Weights of a small GPT-style language model, trained from scratch on English Wikipedia.
Size: 8 layers, width 576, 4 heads of 64, MLP 2304 GELU, vocabulary 8192, 35.4M parameters.
Architecture: LayerNorm before each block, biases, untied embeddings, attention and MLP in parallel.
MLP neurons of a small language model. Each row is named by its layer, matrix (down: output weights) and neuron, and shows model dimensions 192-319. Each number is 200 + 30 x the weight over its row's rms, rounded and kept within 0 to 999.
A block is one neuron, or neurons of one layer that tend to fire together. Before each block is what it responds to, as a language model described it from the Wikipedia text at the highest values.

Responds to: Past participle endings. Word-final pieces that complete a past participle, often after was/is and before by, to, in: trade-d, hous-ed, transl-ated; also other word-ending fragments like o-d-ds, abunda-nt.
L2.down2234,199,192,175,226,205,219,209,224,191,208,200,219,163,243,233,202,195,226,249,142,208,198,221,216,171,191,148,163,182,222,188,189,222,200,207,169,188,207,224,148,263,253,170,255,186,200,205,219,152,285,231,204,218,189,244,210,213,204,151,189,202,213,246,209,212,265,167,191,162,269,192,181,192,211,186,184,187,170,171,217,247,204,175,232,195,230,222,194,177,184,212,219,213,242,217,218,229,194,197,204,175,212,209,157,207,251,193,240,246,217,242,215,186,214,185,190,158,218,176,179,218,148,182,179,209,210,162,277
L2.down2293,190,164,191,169,180,170,140,232,173,216,216,163,160,215,200,209,219,212,206,154,213,228,194,194,149,197,215,228,215,148,238,184,169,225,203,168,213,206,245,154,257,210,153,201,182,196,220,215,199,221,181,213,219,211,177,221,255,181,144,192,191,211,197,194,171,202,199,204,230,232,182,227,165,185,206,198,214,176,160,191,191,256,185,199,208,256,185,198,185,189,225,149,191,162,236,182,236,206,207,158,245,166,145,179,178,189,196,236,218,199,195,201,188,142,216,145,178,134,204,204,216,181,235,176,204,200,232,206

Responds to: Connective phrase openers. Adverbs or completed word pieces that begin multiword connectives and modifiers, e.g. well in "as well as", Fur-ther(more), No-t only, Al-ong(side), better known.
L4.down285,198,240,207,170,203,142,148,186,238,204,229,208,175,154,215,211,214,218,238,204,191,273,229,181,159,198,208,225,182,154,187,187,197,203,208,172,182,200,176,224,220,179,181,211,194,185,235,186,232,168,255,187,214,163,221,256,202,226,196,185,196,218,189,151,145,189,201,249,214,168,200,208,201,200,217,223,196,218,169,217,205,216,231,196,209,157,212,192,190,190,191,202,203,325,194,200,174,222,223,200,170,180,133,259,279,198,175,194,194,95,174,196,216,226,229,188,217,223,218,199,206,187,205,261,160,218,203,227
L4.down345,210,209,196,208,167,173,191,215,186,213,157,187,185,223,229,257,216,212,228,191,204,247,169,182,172,226,211,149,171,187,210,216,179,160,168,213,168,184,171,162,213,214,171,204,171,175,228,247,240,206,187,240,171,226,172,214,182,155,199,216,229,121,168,168,248,206,210,209,199,171,187,189,209,214,207,196,211,145,249,241,199,244,175,286,240,210,212,215,203,177,232,229,187,209,169,177,226,202,158,188,163,212,230,152,143,190,149,215,212,155,226,112,244,173,213,160,161,235,156,209,168,192,183,229,212,149,225,155
L4.down1250,201,147,169,160,200,194,222,198,194,201,216,252,212,193,221,210,176,208,239,175,187,135,226,225,201,174,154,225,212,212,205,242,218,243,221,146,178,214,220,153,190,210,164,228,217,188,208,206,160,244,203,146,223,166,228,183,202,155,253,196,200,202,180,280,247,174,182,193,225,173,159,196,157,232,175,166,162,144,234,197,229,174,210,244,219,182,222,193,187,202,199,178,234,209,182,179,161,194,226,164,168,189,163,177,232,278,236,178,209,154,187,201,209,181,197,206,183,226,162,184,183,234,132,213,270,129,132,175
L4.down1978,216,180,191,228,166,215,255,184,251,232,200,241,192,185,167,223,190,232,203,212,216,178,240,227,214,188,227,215,150,141,113,204,207,242,188,218,166,218,177,241,226,209,201,175,157,188,188,189,201,222,221,193,170,215,182,170,165,160,177,181,179,167,208,175,188,203,213,238,145,164,175,230,213,207,198,164,174,226,208,178,215,188,230,191,131,185,215,205,178,187,236,229,201,231,198,190,210,229,199,176,115,196,231,204,238,176,209,180,173,133,190,265,226,212,203,191,217,196,186,225,198,226,177,244,181,203,191,197

Responds to: "as well" completion. Mostly "well" right after "as", in "as well as" and clause-final "as well"; weaker on scattered mid-phrase tokens like High (School), drums, ten.
L3.down107,221,191,236,185,212,192,218,208,160,215,183,176,181,201,233,183,190,222,232,183,176,210,180,226,174,200,211,251,191,173,222,181,251,200,131,178,154,181,206,215,249,197,136,241,120,210,179,211,218,200,198,208,189,181,152,173,213,215,209,211,152,219,187,161,218,160,207,218,163,193,197,226,223,201,159,225,213,163,158,174,174,206,186,207,195,175,216,219,213,188,231,168,157,149,236,199,206,198,175,181,208,193,146,172,176,163,203,198,218,205,173,205,210,167,187,202,204,217,179,219,207,184,233,188,164,241,224,220
L3.down132,230,240,208,149,221,221,155,201,164,186,209,205,226,155,182,237,207,166,184,164,191,226,166,204,261,170,165,254,221,161,241,158,173,199,179,199,196,224,233,152,200,206,230,208,198,226,146,204,239,258,241,182,244,244,166,173,224,228,181,211,222,155,169,214,186,259,150,229,139,210,215,262,244,252,195,214,219,241,198,197,230,186,178,226,195,283,196,198,218,180,188,220,201,258,216,174,176,181,220,227,228,232,210,220,200,196,160,200,153,178,211,134,202,228,194,177,181,281,187,203,227,222,156,126,185,189,171,222
L3.down381,204,188,260,161,179,193,158,248,215,246,183,201,147,237,193,213,164,267,207,217,168,160,196,181,206,238,215,218,149,190,237,197,218,192,208,204,172,203,241,207,169,209,145,176,184,236,205,223,196,259,206,188,219,172,259,171,203,224,236,195,200,199,208,159,163,244,182,229,221,187,249,119,165,223,200,178,183,221,191,202,206,174,200,183,202,129,228,206,233,174,206,214,198,225,166,202,237,197,280,220,155,167,241,199,204,141,196,204,227,166,170,207,223,240,172,215,163,209,274,235,185,179,143,226,229,234,172,167
L3.down443,140,208,232,215,172,150,196,196,240,205,142,191,161,236,147,214,202,185,212,232,137,245,156,191,200,182,232,219,164,191,242,201,226,194,241,240,207,214,218,262,215,202,144,218,106,204,216,220,180,202,211,235,205,247,213,185,184,204,229,217,159,157,180,186,252,178,196,204,186,190,221,90,182,215,195,221,222,206,152,190,210,175,200,194,167,217,196,240,212,226,265,181,112,200,211,214,229,183,231,239,178,210,172,192,229,144,221,201,215,158,181,196,206,224,214,167,183,233,161,197,211,239,163,245,224,197,205,212
L3.down970,215,211,236,156,245,228,197,201,224,171,197,196,197,239,187,199,230,216,207,226,275,211,218,177,179,177,169,238,204,154,174,204,191,215,190,179,170,197,231,240,167,180,125,220,156,208,211,195,168,221,182,190,237,216,177,184,155,195,223,181,229,200,198,184,207,191,192,186,208,221,146,200,198,255,233,210,232,188,147,223,224,188,208,183,212,202,222,218,186,188,208,176,153,203,174,191,193,198,235,176,216,187,210,179,174,170,174,199,167,141,166,152,186,181,268,224,196,215,171,189,232,196,202,213,171,203,175,271
L3.down1117,187,202,222,212,167,188,200,213,245,212,218,177,262,217,202,196,234,178,220,168,186,239,227,148,208,191,197,186,156,200,171,204,168,168,165,215,205,221,221,170,212,210,190,207,222,152,214,201,192,194,163,204,188,222,229,237,153,216,219,219,258,174,209,213,187,191,188,261,188,207,188,221,202,177,220,189,208,251,231,137,179,174,214,240,176,253,203,180,197,232,206,187,190,192,186,145,190,210,217,217,177,254,147,175,207,232,217,171,249,247,200,245,179,203,185,196,202,183,147,185,184,186,196,242,136,178,223,196
L3.down1478,188,242,173,224,203,158,240,200,179,188,226,188,209,222,199,212,268,233,159,183,226,175,206,159,208,158,196,147,229,190,279,225,271,223,186,170,178,181,170,251,237,237,252,244,150,168,217,208,214,180,165,204,167,224,149,217,157,216,203,230,176,225,203,232,176,173,138,194,176,218,155,239,202,239,177,213,229,212,242,222,193,200,173,219,173,225,200,194,204,222,199,200,231,137,211,164,238,236,215,220,191,236,134,191,193,203,186,210,337,191,168,172,172,163,202,216,218,204,191,181,209,200,163,161,182,233,210,189
L3.down2001,236,205,191,214,147,161,196,231,214,204,146,147,182,218,157,199,186,158,209,190,257,187,190,241,197,200,217,190,236,210,222,211,191,223,151,238,218,205,242,212,208,162,226,225,162,188,140,209,208,209,189,223,171,246,223,212,231,222,181,187,220,206,175,187,169,198,186,198,156,180,216,231,267,242,165,199,238,216,209,209,195,189,181,184,146,151,215,151,189,201,236,233,218,185,188,206,220,173,169,190,239,178,212,192,210,245,211,267,206,150,200,209,197,236,165,209,180,141,158,224,214,183,230,171,186,254,213,166

Responds to: "as well as" connector. Mostly "well" in "as well as" linking list items, plus scattered words like each, own, much and mid-word pieces of names and words.
L2.down1837,206,199,221,204,215,169,189,216,168,201,125,205,164,168,207,200,216,195,154,208,227,204,175,184,235,211,229,155,233,196,221,209,190,162,131,177,235,226,226,209,230,179,225,216,202,204,189,117,213,184,187,199,168,197,161,118,151,206,170,220,194,226,209,185,196,194,167,180,200,166,150,132,239,218,231,206,142,181,188,207,195,214,284,224,194,173,220,185,219,178,202,188,210,210,205,222,226,188,169,184,153,258,193,189,236,202,216,216,219,179,139,217,188,196,205,187,204,231,239,213,189,184,221,204,195,249,246,237
L2.down2193,171,221,242,236,205,190,202,186,216,176,188,213,183,209,208,176,206,223,182,198,266,174,212,179,243,206,190,225,161,154,228,181,120,191,175,228,183,150,158,165,255,214,258,236,183,216,228,215,179,258,200,241,184,198,234,152,226,192,201,165,191,141,165,216,226,190,154,199,181,193,215,219,254,228,226,193,188,205,222,188,172,251,238,167,216,230,215,170,173,213,203,173,187,234,210,166,188,172,214,203,160,213,158,184,309,190,155,256,188,198,182,188,165,222,144,219,218,207,190,188,204,194,165,192,242,212,223,195

Responds to: Final digit of table numbers. Last digit of comma-grouped numbers in table cells before the pipe, e.g. vote counts like 7,48(5) or 8,30(5); weakly, mid-word pieces (un-rel-eased, ce-ns-ured) and Award.
L2.down470,246,206,207,235,190,250,171,229,199,178,187,187,148,238,222,253,182,231,210,225,190,157,171,222,179,236,226,199,144,212,190,255,182,153,235,211,167,175,166,200,251,186,231,226,195,165,220,240,182,192,206,238,219,198,194,162,214,107,165,244,218,186,196,204,190,230,227,249,200,169,166,184,214,172,197,226,180,133,218,257,178,251,183,183,201,179,231,199,213,177,238,184,200,263,172,207,238,206,196,203,275,187,177,207,196,246,166,214,214,128,144,192,180,257,161,233,197,243,177,214,210,144,223,227,216,180,206,239
L2.down1106,217,214,151,201,236,221,166,214,249,155,151,160,248,206,113,226,196,206,172,198,226,210,209,206,165,258,218,140,188,158,173,135,228,215,183,253,217,177,180,228,188,200,201,226,207,233,284,217,216,229,245,204,215,228,215,178,192,215,245,221,206,205,208,212,196,184,215,161,205,192,188,195,223,157,241,169,236,176,181,178,181,174,135,149,192,180,177,256,209,195,203,202,221,264,222,248,207,191,212,239,211,182,227,198,200,233,231,282,245,239,195,209,171,151,253,213,210,199,226,230,219,166,270,213,191,223,202,195

Responds to: Quantity numbers in prose. Leading digits of numeric quantities in running text, after words like of, with, approximately, to: 5,987 ha, approximately 7 mi, 23 appearances.
L4.down893,224,226,158,214,185,235,194,210,275,194,241,192,202,182,224,172,171,179,193,232,214,188,179,193,226,210,186,170,199,256,215,215,228,236,243,229,203,165,200,219,156,204,257,260,171,195,253,208,187,206,175,181,197,237,172,194,182,155,232,167,168,155,169,160,216,246,249,219,193,205,159,189,187,221,132,206,214,222,179,282,253,207,143,124,204,213,192,234,165,149,211,178,176,176,216,180,215,181,226,176,215,210,101,208,201,213,153,227,214,193,214,194,227,205,225,225,195,198,213,218,208,269,231,196,138,200,190,281
L4.down1305,161,215,203,176,168,194,205,181,211,121,197,251,184,169,244,160,173,194,221,162,214,182,224,229,169,194,237,250,267,154,243,197,206,170,184,196,230,194,237,239,172,141,201,164,217,238,182,192,142,231,252,167,165,160,165,180,274,180,241,203,185,192,225,220,211,169,203,228,203,177,200,233,178,191,238,165,191,215,217,168,207,236,197,190,144,191,207,177,241,198,239,192,211,280,177,230,206,215,229,242,188,141,232,184,222,216,200,196,288,179,178,181,172,171,235,151,232,188,251,203,208,190,203,209,224,173,152,249
L4.down1340,150,265,196,220,164,166,209,148,218,118,240,201,227,198,202,180,136,189,211,191,236,212,128,214,221,195,160,237,208,218,197,188,174,225,222,218,235,210,200,227,183,226,175,191,220,212,234,206,197,249,266,180,221,231,177,180,249,209,187,213,223,188,161,240,167,256,223,159,208,231,258,181,201,230,191,157,212,242,211,229,246,213,171,205,191,141,203,177,235,181,209,232,224,204,251,200,206,227,232,138,184,189,208,180,199,191,199,191,154,271,244,159,185,212,218,155,206,201,190,222,234,216,202,250,183,154,190,197
L4.down1873,250,271,209,195,178,198,167,184,218,167,189,184,209,169,183,211,139,209,164,188,276,229,194,193,178,256,221,188,170,180,195,185,221,198,239,214,225,193,200,180,148,182,187,193,182,146,217,179,212,207,181,232,178,252,149,168,251,200,176,183,212,202,200,266,172,183,198,199,142,206,224,202,217,185,171,178,244,179,189,204,237,273,151,210,187,173,262,187,246,152,271,186,250,202,182,194,200,236,249,182,143,236,192,170,190,195,196,218,253,199,152,186,176,298,180,204,185,193,195,185,186,246,176,176,251,174,161,246

Responds to: Digits in statistics. Digit tokens in quantities such as census populations, vote counts, distances, percentages and scores, especially the final digit of a multi-digit number (2,94-5, 258,09-1, 5,50-7).
L3.down24,211,221,181,213,187,196,193,149,201,149,247,217,197,241,220,222,201,192,253,209,167,219,193,219,157,241,251,209,230,212,215,211,207,187,220,199,217,197,201,205,144,185,224,166,213,197,196,191,233,162,269,215,242,222,186,188,243,233,237,216,214,203,228,213,181,168,199,201,227,194,212,169,180,214,217,202,225,184,193,162,230,246,221,189,184,249,191,188,227,155,235,140,211,223,247,159,205,195,236,164,178,200,190,150,204,187,177,176,208,206,212,224,212,165,192,207,198,239,209,202,215,240,182,169,206,247,209,258
L3.down337,246,208,212,205,217,215,202,185,176,217,156,183,162,200,219,206,243,197,240,211,237,162,226,167,206,200,124,175,280,197,184,220,130,180,164,238,122,157,243,191,263,264,230,169,252,173,210,224,138,237,226,194,196,228,226,226,165,206,201,204,211,193,160,219,229,281,222,103,206,204,178,197,180,180,219,184,200,198,182,229,210,204,174,191,147,235,193,203,196,148,171,198,186,201,199,207,243,207,160,241,243,250,200,201,202,176,185,206,181,191,185,204,213,207,247,270,233,165,181,146,252,226,249,182,260,227,222,168
L3.down605,165,162,180,210,159,238,205,237,185,168,164,240,177,248,213,177,239,205,181,146,205,222,159,199,222,200,216,207,202,193,217,135,123,207,189,196,193,126,191,200,175,181,195,199,200,202,207,184,183,169,193,216,257,171,245,209,211,220,210,190,212,246,209,173,159,247,188,197,177,204,250,169,163,223,199,198,208,177,164,238,189,189,195,204,218,179,198,184,169,148,218,270,216,227,177,230,246,242,173,177,172,220,217,210,163,178,218,214,150,297,241,140,210,216,201,205,249,191,187,180,229,214,206,200,187,194,231,139
L3.down1021,212,216,179,242,192,178,194,220,172,148,189,185,195,155,179,178,225,187,244,224,175,258,168,170,174,194,239,196,224,175,182,221,180,192,189,220,192,151,236,191,209,192,160,245,182,218,139,210,251,219,199,249,280,195,167,144,138,235,189,231,176,174,242,208,145,222,183,211,195,186,215,159,146,142,199,240,211,162,217,161,180,233,165,223,193,177,210,176,191,161,234,234,163,231,215,199,172,220,188,171,195,169,206,216,189,150,201,208,222,174,208,157,230,244,191,213,266,160,212,201,131,194,197,198,164,234,250,146
L3.down1190,270,221,200,207,185,175,183,233,253,149,189,195,206,195,193,231,219,225,228,176,158,218,131,220,194,152,150,176,194,195,173,189,191,186,226,277,190,166,223,173,198,200,208,166,201,159,162,200,262,227,255,206,240,235,183,207,178,198,195,202,157,217,195,234,197,220,215,232,204,223,175,170,204,231,216,201,201,205,206,215,191,156,151,172,162,246,200,210,224,246,192,258,258,227,190,160,260,159,172,205,215,250,168,161,170,193,191,212,249,153,170,234,230,205,197,264,236,200,206,168,208,221,248,196,216,197,235,207
L3.down1613,190,175,199,232,201,189,185,232,219,169,184,175,204,209,185,210,214,185,184,183,204,236,205,170,189,200,220,206,220,198,185,241,164,154,160,200,157,160,193,158,173,144,206,193,171,183,165,238,193,246,170,219,243,198,221,163,215,203,203,236,196,150,283,178,150,169,177,212,189,131,208,201,167,203,206,198,254,190,233,187,215,220,214,244,187,177,113,165,152,230,226,234,211,249,192,185,184,243,206,238,183,102,183,206,178,168,201,240,198,233,202,112,202,181,229,188,184,223,226,209,185,176,207,206,214,182,205,192
L3.down1651,152,223,229,173,225,193,203,203,188,196,131,163,250,175,216,232,213,176,175,245,228,200,201,212,242,185,179,198,165,230,239,223,125,256,198,249,212,163,218,200,188,241,258,223,192,164,190,194,129,196,226,194,213,213,198,188,194,201,203,220,168,230,187,251,197,187,239,257,243,223,188,293,192,227,188,187,196,216,197,210,212,220,206,174,211,122,122,177,201,223,249,191,160,205,206,210,228,219,174,261,250,174,256,168,178,190,211,232,186,146,234,247,196,211,245,211,260,225,287,228,168,240,198,210,212,229,217,176
L3.down1764,172,190,195,199,221,148,225,169,212,151,181,227,219,200,251,226,218,207,199,140,200,222,164,174,184,206,168,277,200,149,202,207,174,205,150,236,188,213,209,222,212,173,211,187,210,233,175,209,186,217,222,224,176,187,161,229,259,182,227,207,196,213,159,250,209,209,212,228,178,223,196,173,219,219,167,155,243,231,167,174,229,244,199,176,176,202,203,179,222,127,170,224,255,188,224,233,199,218,182,208,118,148,135,219,244,164,193,162,272,179,147,217,209,201,234,164,209,187,222,233,170,215,160,207,263,215,178,224

Responds to: Main verbs after subjects. Main action verbs (or their final word piece) right after a subject, "to", or a modal, mostly in plot and history narration, e.g. throw, work, sneaks, collaborated.
L4.down523,204,217,193,212,191,212,161,228,167,211,242,160,192,206,204,200,205,206,232,165,224,200,207,205,214,220,233,243,209,189,199,197,247,217,204,230,245,217,202,193,199,187,244,198,208,187,240,202,232,179,195,202,213,193,242,203,206,218,206,196,153,240,158,242,228,136,208,174,171,196,132,212,188,160,200,188,187,212,237,217,229,212,197,153,178,151,181,216,207,178,250,250,181,325,193,171,164,197,201,206,248,212,247,166,176,207,172,213,192,83,171,217,147,212,177,187,174,184,177,186,166,171,154,181,168,177,182,194
L4.down985,158,166,200,185,190,253,200,196,209,222,223,218,185,246,208,187,224,207,211,176,205,182,192,199,195,202,183,199,208,192,219,226,179,253,234,270,187,183,183,167,150,207,200,209,191,158,218,239,242,204,211,228,217,167,178,144,219,200,175,211,236,194,245,245,230,232,157,222,180,149,110,202,165,208,261,186,205,199,159,195,142,197,171,190,187,204,181,208,242,193,215,169,203,240,178,236,247,196,225,196,247,229,179,178,188,238,220,202,224,155,216,180,248,178,211,198,224,163,200,193,192,163,192,188,185,181,183,150
L4.down1701,128,202,207,228,201,219,187,165,171,200,234,155,161,232,150,226,238,220,208,219,189,173,204,191,201,202,216,167,239,212,230,240,150,195,231,236,206,196,207,138,198,217,244,162,246,210,228,263,219,199,193,218,206,171,156,192,217,190,185,217,268,246,179,229,204,221,231,193,207,168,119,225,180,230,248,166,213,179,168,208,174,184,144,163,198,177,144,199,203,221,238,209,119,231,192,260,262,222,214,224,216,196,245,201,207,201,170,238,202,159,209,226,231,184,188,177,194,206,220,204,195,195,219,206,142,180,186,194
L4.down1869,119,181,207,185,200,198,187,229,222,200,163,197,155,217,210,216,220,247,238,174,166,220,219,149,178,167,216,181,169,226,205,186,205,214,169,197,205,174,205,216,227,134,158,154,222,234,218,203,218,203,233,203,179,147,176,140,222,194,164,202,201,222,198,214,179,263,224,207,177,221,130,198,154,199,202,183,234,220,216,239,159,167,189,167,188,208,187,202,228,211,224,152,198,186,213,271,228,213,190,178,212,182,244,189,199,216,240,176,151,187,188,167,207,209,179,187,221,154,207,220,156,156,234,216,218,173,209,137

Responds to: Verb-ending completions. Final word-piece that completes a verb split across tokens, mostly past-tense -ed/-d endings such as store-d, emitt-ed, pitch-ed, plus a few name endings like Roy-er.
L3.down61,193,179,201,159,209,146,230,158,209,242,231,235,258,218,241,152,124,251,187,175,175,207,219,230,214,159,172,251,198,176,158,229,200,228,217,215,162,257,213,258,214,178,127,207,218,186,206,187,165,174,215,211,149,168,176,279,176,203,195,238,203,223,164,160,220,187,219,204,234,221,263,226,216,210,134,188,178,235,200,168,160,183,213,196,224,164,233,183,179,183,191,207,195,236,199,141,217,193,183,197,218,221,212,225,222,201,228,183,182,196,236,212,182,137,195,248,241,176,222,183,231,180,146,261,192,175,186,175
L3.down348,217,184,217,207,208,174,162,205,235,184,254,162,254,168,216,205,197,221,216,223,191,198,180,220,197,203,226,195,189,231,170,197,206,177,213,181,217,234,234,218,193,152,135,228,200,216,194,209,145,210,203,204,199,171,194,227,166,173,163,204,199,232,183,195,185,176,200,199,236,194,237,192,226,206,206,205,179,221,228,210,188,218,226,235,207,180,251,176,115,162,171,233,204,144,196,209,168,177,190,178,220,189,221,212,203,201,208,177,131,228,149,165,192,243,183,230,184,181,209,194,213,202,162,206,218,219,224,179
L3.down397,242,177,195,185,222,197,176,162,232,261,174,183,215,179,192,179,193,194,200,180,226,184,185,254,207,186,212,169,231,241,254,217,220,144,233,207,211,185,190,229,141,241,183,216,230,221,214,146,167,196,227,189,249,160,200,204,166,187,189,221,192,124,189,190,189,209,209,170,183,162,185,200,224,211,232,185,195,160,234,184,179,159,224,226,229,225,216,207,221,157,181,175,203,161,211,231,202,225,181,211,222,197,162,186,198,244,181,266,193,274,240,210,224,190,243,253,219,131,174,158,190,196,201,214,254,155,173,234
L3.down925,274,177,214,192,252,181,223,179,218,211,191,228,226,187,170,216,192,178,211,206,200,186,229,246,192,207,232,185,195,217,174,148,209,143,188,213,229,171,230,217,180,188,186,208,168,218,192,180,169,233,226,205,209,194,199,208,192,192,148,180,241,177,256,185,211,219,207,205,218,149,271,196,226,217,228,225,197,234,218,175,242,197,163,230,205,187,222,215,187,182,140,237,253,187,189,252,177,223,236,208,184,195,183,184,175,192,197,185,175,249,194,191,223,231,228,238,221,224,193,182,181,172,200,216,250,221,210,203
L3.down1184,229,171,193,231,232,222,182,214,249,258,212,217,197,183,168,193,157,205,192,158,205,227,275,171,180,183,165,158,164,219,206,157,256,174,242,184,191,194,196,212,212,224,163,193,161,208,232,193,194,236,195,181,168,161,193,244,227,222,214,213,228,196,208,136,197,186,221,207,156,226,191,203,219,159,130,194,209,152,157,212,250,146,212,214,271,202,254,177,200,154,149,220,197,199,216,185,206,210,198,192,159,169,202,182,186,192,230,164,159,246,203,206,183,241,187,241,200,200,194,191,216,192,182,222,224,211,229,235
L3.down1610,156,235,211,206,207,217,156,181,179,215,180,155,194,183,224,180,163,197,171,212,251,191,134,188,158,164,195,200,220,154,220,223,174,173,233,197,199,206,194,172,172,174,230,242,215,194,189,193,218,284,182,196,196,243,233,196,214,199,236,179,207,137,179,224,194,205,191,202,235,228,223,203,189,179,199,207,196,202,189,184,217,192,169,201,157,158,221,163,242,196,184,197,175,241,154,191,215,174,237,177,251,203,181,188,191,229,207,202,178,157,231,189,217,218,227,166,239,172,201,167,189,244,179,238,176,207,205,238
L3.down1803,203,201,159,189,218,247,153,196,187,177,223,223,251,212,248,204,193,200,175,230,164,213,196,191,199,207,187,172,189,241,226,212,252,191,196,238,190,205,164,199,174,248,204,191,227,228,229,192,153,195,199,188,167,179,247,197,214,184,193,231,221,204,138,203,244,213,188,233,206,228,226,231,164,189,196,205,174,222,235,176,267,184,271,225,199,236,211,203,227,114,185,189,198,178,182,181,204,206,210,161,152,200,193,165,171,189,212,185,190,198,171,197,195,188,206,224,139,207,188,148,178,169,214,236,239,240,165,136
L3.down1998,248,208,263,146,202,195,188,168,187,233,177,198,208,226,237,203,183,208,231,205,193,176,180,205,176,159,194,148,181,221,208,187,214,196,194,197,215,214,212,210,187,210,171,182,204,174,158,147,156,237,187,166,211,185,218,230,158,228,230,223,202,212,163,200,210,220,204,180,267,204,166,199,162,189,198,197,173,218,212,214,196,199,225,194,157,225,204,249,224,219,176,225,200,175,208,131,180,227,154,186,260,204,193,260,161,206,162,224,184,238,184,212,161,172,226,220,251,212,193,174,245,120,190,182,152,197,177,184